Weights of a small GPT-style language model, trained from scratch on English Wikipedia.
Size: 12 layers, width 256, 4 heads of 64 (1 for keys and values), MLP 1024 GELU, vocabulary 1087, 8.58M parameters.
Architecture: LayerNorm before each block, biases, tied embeddings, attention and MLP in parallel.
MLP neurons of a small language model. Each row is named by its layer, matrix (down: output weights) and neuron, and shows model dimensions 48-239. Each number is 500 + 40 x the weight over its row's rms, rounded and kept within 0 to 999. Numbers have three digits each.
Before each neuron's rows, "fires before" lists the tokens most often just after its 100 highest values on Wikipedia text that the model never trained on. A number after a token or word is its count.

fires before: "tion " 17, "tion" 11, "sion" 8, "te" 7, "ment " 5, "sion " 5
L2.down51:536534489518496505496501535502456371471526524420433453512491517504578535479507545536447428581503490506460551534522468440447527499472452511503548543530480502561461546511527476478488521453531536529549520485497492556440522448491506444504519514518546511493502525462521544484486454425384468521517545490544479589460463461522499443547424462525525518557533586527528523461474483521488470495543521501475555499521462575465525574454568528536462498513531523483522515471484598584493480483578516543476464499507510440412479595464501543464501520534555480455519498521420469546478425517528534459

fires before: "ard" 14, "ard " 14, "p" 7, "d " 6, "en" 5, "in" 4
L6.down746:391472518516499544537565571465489511505516537470448564481562496571494455559449466501434462463486512555439501468472528534491530528486461519475516524485479443461496530461524459500495492454511510525501484436448518476512446534562488496491502499438469483503506584459499489443538559485431501527520486449539466471518538507452512504502491487605434511441463504511504538453555522487541560492439510561504525445517467532582498449537519478505507543515432448552472497516406550522501494624539504530482486513471478590516442561551509552462510510504510487492451515440525496508527472500472401525

fires before: "en " 12, "il " 10, "er " 9, "==" 9, "ent" 8, "ent " 5
L5.down256:512521490537624477518543434541457495525515502525470501485497495483453617480473508463510472574438452570462470520471550428445470507527456444542474525488486515543490451441465528446508512518484528536483550510487536460489502526520551405511476432504542513542405465464490508505460505466440513508454496489495467509431485569477518476454492511561588513539471514417514472472443447483474538514530453454489488515520559502544499436502497467467499509534523521500489535513568539469466493546567471505519463517501503534451523454471538472553533527497433450498414442431546483594420482539545532504

fires before: "an " 22, "in" 12, "p" 7, "g" 7, "te " 5, "s" 5
L8.down364:512554473481518437528475531490519466427431489477508460528469517450573473438446512464544546526538538474498483485492486511465531568505490520471490417555559515420487535503488472459531494491507542520522515595472429556521491542494516505554467453555491514512543527499404578540495490501481519545492462482498540507507475488526530487401480513427499466545544516544494449489490497505545509523550554459540483506463468475420569502478553463464492487431533441438500461390484506528454405506574488469466533485524539527462537546534511571552510518544460535397481453526473499562522533503460481540

fires before: "i" 22, "y " 9, "man" 7, "c" 6, "over" 4, "us" 4
L8.down949:542456564523489441525497513463490524581562575448544457454540413465509513427501502562554531516423409448433561532413449492469494519485480504530518544496472562512493506499480506468456470426455457467530569480532510512489512476512541492476483507551494493560470492631511493564540464529497484540595575478510513536497472461492539584536526539525488515469541399543445509496507515514471506497476536476480504461439542549532530497518526489511466543439500488427572507519497553528453511544534482571500525461467490478467512494553531476504486467518488423483470458532446450456460442562398487489

fires before: "m " 17, "m" 10, "d" 10, "st " 7, "t" 4, "\" " 4
L7.down603:558457451474466512520482482449519473430528513567490591454490517522527520506511506389528444499495542445507556452445421533487436470494486547505559484499509514492536476447457520462515460477484506515479523558478481585432433508507421522446503497508562487501489495475447530466557476591540572577549436480490508453481521446499450452476531517411502469462502541501483492584560515544515465456516514460407484514506449435536512484516465518471535503505540602505498513455546481500532491452467435396552498504491442547553519518545493482524473549417544524543528420470562584504518469458478532539

fires before: "am " 14, "o" 10, "am" 10, "or" 8, "ed " 6, "==" 4
L2.down942:518554492478539452429480489537538525496504504522492533526565585436442441506496501516449485429514505464529487484461490521503505458466486461497437546517471516466470519513491474488484469524459509457443524463479498519601560500490500508462459542534475544453465456494527510521491439514545514457519435566502522537586465508525413506592540453384499472462443561513512453581450511568585434505461505476540436522428512527536471517520487472549432533424503542511532542499525444509477483467520513547561536488419475494529562443415558490501506498528516487483494532459453520496450531527478508516

fires before: "ent " 17, "ment " 10, "or " 9, "o" 6, "ent" 5, "ing " 5
L8.down575:547519484477392489454458457527525534568502504462507550509490485500503470420478395514542485396558519423502525478474527499559484508571539502507512569483464479472504525561441490546473486533506516471511491537475466518543559478513490532551510463473524534508508495476541533518497459495517562523498567459566539525472490500432468515472559534451536534531516432556484528460498468517506555477473474579535462534417526545462522511518475475516520572501573557474444540517464507474527523522515450466453476399516455466557460457523490430448504551547454480492573513520500524493501438548471528554

fires before: "| " 49, "(" 22, "/ " 4
L8.down668:483498510485499471628544515492506523525514496513513506476519544486467466479460493473525513537513494478508477537511506500482528491522508519491512266501464510517489486511516494491467490453504511525478521490493501472487492491504506513461513479477380478476515507524500504488498482486490506514514542499470463463490495511540501532514518513464497494565474532436512510498485538472504514487501531487449494499479509524490487485513528545487454565498475502478508526530517535464478451487509470525503515485497482633523478493515521484510510506528495507481522530486457489483535496519496516496

fires before: "| " 67, "|" 14, "(" 8
L8.down79:443527506515528460473487563502544542569521528395511492457480466443430477388416508481515463506522447497477520569537458526536532453469493515531498422491538464516494470473534557496457452560460533539501489440473523511518428504486502497479509498547329552494454512457549505538589491518467504453608447574489498573496449478471490537513474457493424479488469491533441486522522434577516478555500490512476481492489581532469477487469506478546493452492504456549445490452481459524552536445580470609412512523484483549446563458533513484477514474480522547450489472537520538497510506423502492501

fires before: "u" 24, "al " 12, "e " 6, "ut" 5, "b" 4
L8.down395:478467487505451579499477527487472578527501494504545494511499498459486392519501441511551499524560447527546433485504522496561485476549534527554472637474543489482447557524503535491461512534492482463485507503503472441448426503532522453500606487550550561492522494519471552522565404559537563449471455432452457545411584508448546527543530454440506515494493505545545458485560476520458449505595566507504538531483575505519513503523411602543493507468511521441441497550506442417473439459542410523490467475504445475458509520498487453476514480543537539481482434499487482477512467460518450552

fires before: "e" 15, "e " 14, "ar " 8, "t" 8, "us " 6, "ation " 5
L6.down521:408448489563474481422487490527512505535481511508496436426453463521484574522507419458480454453541488484426485527477429470539518560525495507427418630527519489477492456515451521515491466543452469488461473439486459457457576565473472492503563490541548519497467535487542462507524559517509477544510563467504451585474457480564521480531498450461566444549583515424549519543460443498520488560511469556490531544557479492512564502523443466499477474456420533571484528475537524523487490508483466561512504530492508505454503506457539505508539531510554560524515534506481425549454539540490487523

fires before: "of " 13, "on" 9, "on " 9, "r" 7, "er " 6, " " 6
L7.down388:496552505542481503507432529484536525592462472486527486532478427455469562466424476448542451498500516511512482547515522536539503490521453574457525387478476480532478491517481549438431514497520474464483498463466493485550458510511541449488490526463427570461505557495543541517569528512553511477500537519477526492483523461486480520476509457476509456444573602457527459544532557496447508558520495455467532542523579534506430490454495491462469507475406565533453475562506523488482493499532543475452556509498537563514504393531525472525522525476527535499509527412447492501398497526524588549

fires before: "y" 18, "y " 15, "ic " 9, "en" 5, "er" 4, "er " 4
L6.down321:520433475546524520490579521462434560466530409465415523487550536549503525490581532492438526430494516537499476550446431506505509532520525522499486498459502579519533511507535517508477563512499499539562544558463463500516477471490493534514506506557539495489411574402523442464454558541510436551553507416493457479565503427487551487518411445492606533475547448428565521503457550536492530508500451560490432497513515565500535470459519550461527505479491512493448402517443526510502472498511422419467466521563530491537465540532613528494542552546468435474480508483510500507499502548520509521

fires before: "am" 17, "am " 12, "gr" 10, "ch" 6, "i" 4, "ub" 4
L5.down726:555468512520516507417478434537512439496516526507557497526570565609499489532521498522521514461441511505525465527461451499603514515525487444488569431505532536552555489480430490506408530511505514491515462423501463486531489568466533519439513506490404489401532524461451537482440531441441467516488550507518504544488530497471423425489492438503469587522539538543516430517525515536455499525573484481582449497431454482464395509510494437482496554472520504522523506499523481541435533506522527479517524529483490535555543490501580540519561549520494464443514476507440523545461508496537498466

fires before: "er " 24, "por" 15, "er" 11
L2.down304:489481510491546458452534461448550508489456538542554509503400509414537469520509554457533506456535497512490585470548494536427572439499536579521552576539508554540518500475526502481532524583508614511524463470490528567507508511484527527463507497526504492497492557472490542499536459530525520521543498530494446501504472480473487528492578544387504493476573470517469406520479486482430511482477523482425536477533482487526521528442534520401438464532515510561454499497431509539507447489525515436472474489504505520462503534486479486428527513501522486484460484590513527453445528472446551486

fires before: "ed " 22, "e " 16, "es " 8, "u" 4
L6.down806:506503508488530507467535513530542518473554447407477462572496459517510491468541534594485518457535460510522574506540581544520449490500523430518489594482459488530474484464480514539494572485469485479412485454539452438454471547574491488494459483501453517529571499490537550524605504552485508470520486512514517561483552528524521507457467554498495479504491526467528463470544548473472483507550528500500577599518492578530543505513547530487449568425447515460515500509508457568487518440488512380525551450477554524508435536560414469472451471497477555444391500500545425471456507525501510504

fires before: "| " 35, "|" 11, "S" 6
L7.down647:470498532549443419539483511428483514473528474418495483459525476441462468444456530470449500512513473514446474584482479511490483515518519445503600457432461528581472473457407465487519469522521515519529469498528502485488529488505520499465534469488533524436560517540503512514563480524514470460557542467502577539430484524471513545524540599508569493499542551458508450537532479522492532549474535473454550517512561532496433468562470515546523512459467419410445433495502488572458476439527537529461499482510523552496555553512483521472520513541576400461532453546504505514481484506491531479

fires before: "|" 14, "ial " 13, "ed " 10, "is" 9, "s " 6, "iz" 6
L5.down937:461576557552486427527451526541515474576487485523498490510488416428480546536502473523518495479500490499470504525504511469485452539532530492476505341466517525569517444519536507531506486501518545533470493476516501502453508520480506527516495472507346518475457506503508514546522477493472524501534447506495503492537497433518487515512456507511518553471568536548476478495494495476418525507487465541517516516453536543522524440556522519525456504516423445416486542445491495464499485526520461473528513479482527611480582508535529527494580482505477464492435546488537517462495430518501456487

fires before: "| " 20, "e " 9, "es " 6, "em" 6, "u" 6, "e" 5
L8.down441:528437569538513483505535541563499488518413452535544432476561509466520493560495511493469539496503442522499517486532513493490498454514435528470514599501491560469574517516519472496429437521466485420518464472477444494479487474514509564529548535578591487536523528571516500508557512549458468516570478517531423558524479494497557471493489504569478487442471482549553481382493534485548462533514450527475496478449519522497498552533478437496552583445483519523513529506496546491426443530511509549575502525493531432459501499457457430445475412484532516500500428506454497503530477542479507487

fires before: "er " 33, "er" 10, "on" 10
L6.down846:477474524453511541480516487574482499549510480420517504556605474447465643502520505448512462463478516389467487558453476525538520468635412470454454436493478494541501471479502544533518553516503470581480559518515505521420470442488523556506472531556465527517483483454493481431468470529513510496494534467481520469534533548458427483558512537498513522510541467490467538484463473529483524536479460524440441471501524566501525463547556493488482506486505527521481569443457519494509487523485508486520481540477570527539529453507520519463572480478391533508477454490496551504510510493504513474

fires before: "er " 30, "er" 10, "ame " 9, "a" 5, "c" 5, "st" 4
L5.down926:503504436480440438469473538560501531497416510523500548494491641524501541439465446465477536478515530535473470459500466513566576493482428494457507612544418515558476546519587451488570496543508526459554447527489502541545421490467524518481481460473401471557524497486477455552523557491513486518493495528523451510582498553527524479472524532481508559404542482468497452483461459530589511540526541495474520511495519539461517519494510545529509456468494436461566453501429458512492511481506486497596472426523468510534517602501557469455503483531499486496474564534488431518484545452531541559

fires before: "| " 27, "ent " 17, "e " 10, "ent" 5
L2.down212:510541486536481505427529510464491479538528536499529567508478509580468453431499505481453466502552529531520482520461477516557486480621528464451477501506485527463506539475526514517401421481493490530465534465460474563486527503482469498484494570470460443485514445526508501443475478568519560475521473444553472501573530445432581467419460466483444586594490489593473508513558514505519507542483476450511550518457447520507465502501562412485522522492548526452519456472512511511516474525563494560505531523501517565514487529541472523517512539522545491517457522555449537460415457604435531484

fires before: "c" 21, "i" 15, "us " 9, "ti" 7, "t" 7
L8.down547:521478454498458462524480499492526485517493560436486520591490476497527510521501519498503494532478427462512537534476508442539454446449508529456479534515512566569442492484456543456519473537413531534452451573502523568540450462512542488502503446471489437504506509543519448560472531521467474521504553480512502578483557487566544465564513506465546554571483472554546433366570483512546424508570479542544505502519512521528544553519460503479476601475474515471535511435570515519481587480481462497484516521449521502425458517460512505460457524583474491494532532517540525467475488515421456474

fires before: "| " 48, "ter" 9, "ter " 7, "ly " 6
L2.down448:494531474446501408484496502602507475471487464494475600478542544520470513467534575492523554505480496421484587460503435501477513442512487446538536461498503453500502473435519511541502411596445502493565514468525522454477510500563543521482482531511439556489504507531443533558496501514439471475441580569507484531499492473498502507507506507548486563504531493446437404519539458561521522503543500491562479496517487475476496510524457452508518519460445502468497442542472550508485463426466505462499489485473507585518487513445497524538545465528539475522494527507493546494442527439468550535

fires before: "| " 44, "|" 6, "November " 4
L7.down576:456533511460511496486490573540506505467591455497464472505484504497476555442454505449523497478541521450495492491416491510529520527467537550406582467526513536508504509444502428419542473501527538532491528519488499494460466566502460510403553501377459512454579529519469521422458562553542566524533473496473508513415465480529426402456478540527417542426493482522574440510546514543546498462490513507490509417455439439461473561448445503542547508488524450468527465462512472459544558459528493547523476478400540544488527517538525543479472452511484458452486515517465495527484546454526503476

fires before: "il" 20, "on " 14, "on" 13, "ot" 12, "y" 11, "ar" 4
L6.down451:468461491555513512452473416493517513531473477516538431511491412554520537442477474480475467494549507563517502527490539444496495486439545529461567454474536528493457472483523470459463497485534472477443534524616465467465466473532531514527428554484477552449513455522488479536451559560526535508597508563518508482511469518564507445480522454526449439499466484513504473437458478494465498515594498535511532536461457506440414528500546451489435474477554558486429505504530536562480503520478536457413487478427567462485447522515522614509525476431477440528505526490519522575475477539472541540

fires before: "| " 29, "er " 9, "|" 8, "ing " 5, "enti" 5, "el" 5
L8.down423:522517446512518451549511515550509502571523512513481472476478508477461563490474535478504422482460498535505532535501514519477485498471517503504467343518472474508459471540423539438525509514469520539432515476517483579463522434531493557497484476513360489501451505490519548496459525488486527491490489430529535507429564457561497487539478507515490506542519514529470482541525504495448471425499461571463494490487569498510607541512451490490440531417525522484415550514480510517480422513479432506545507457493477522511539466472551514482551545471462489465440469522542537511567500503483500498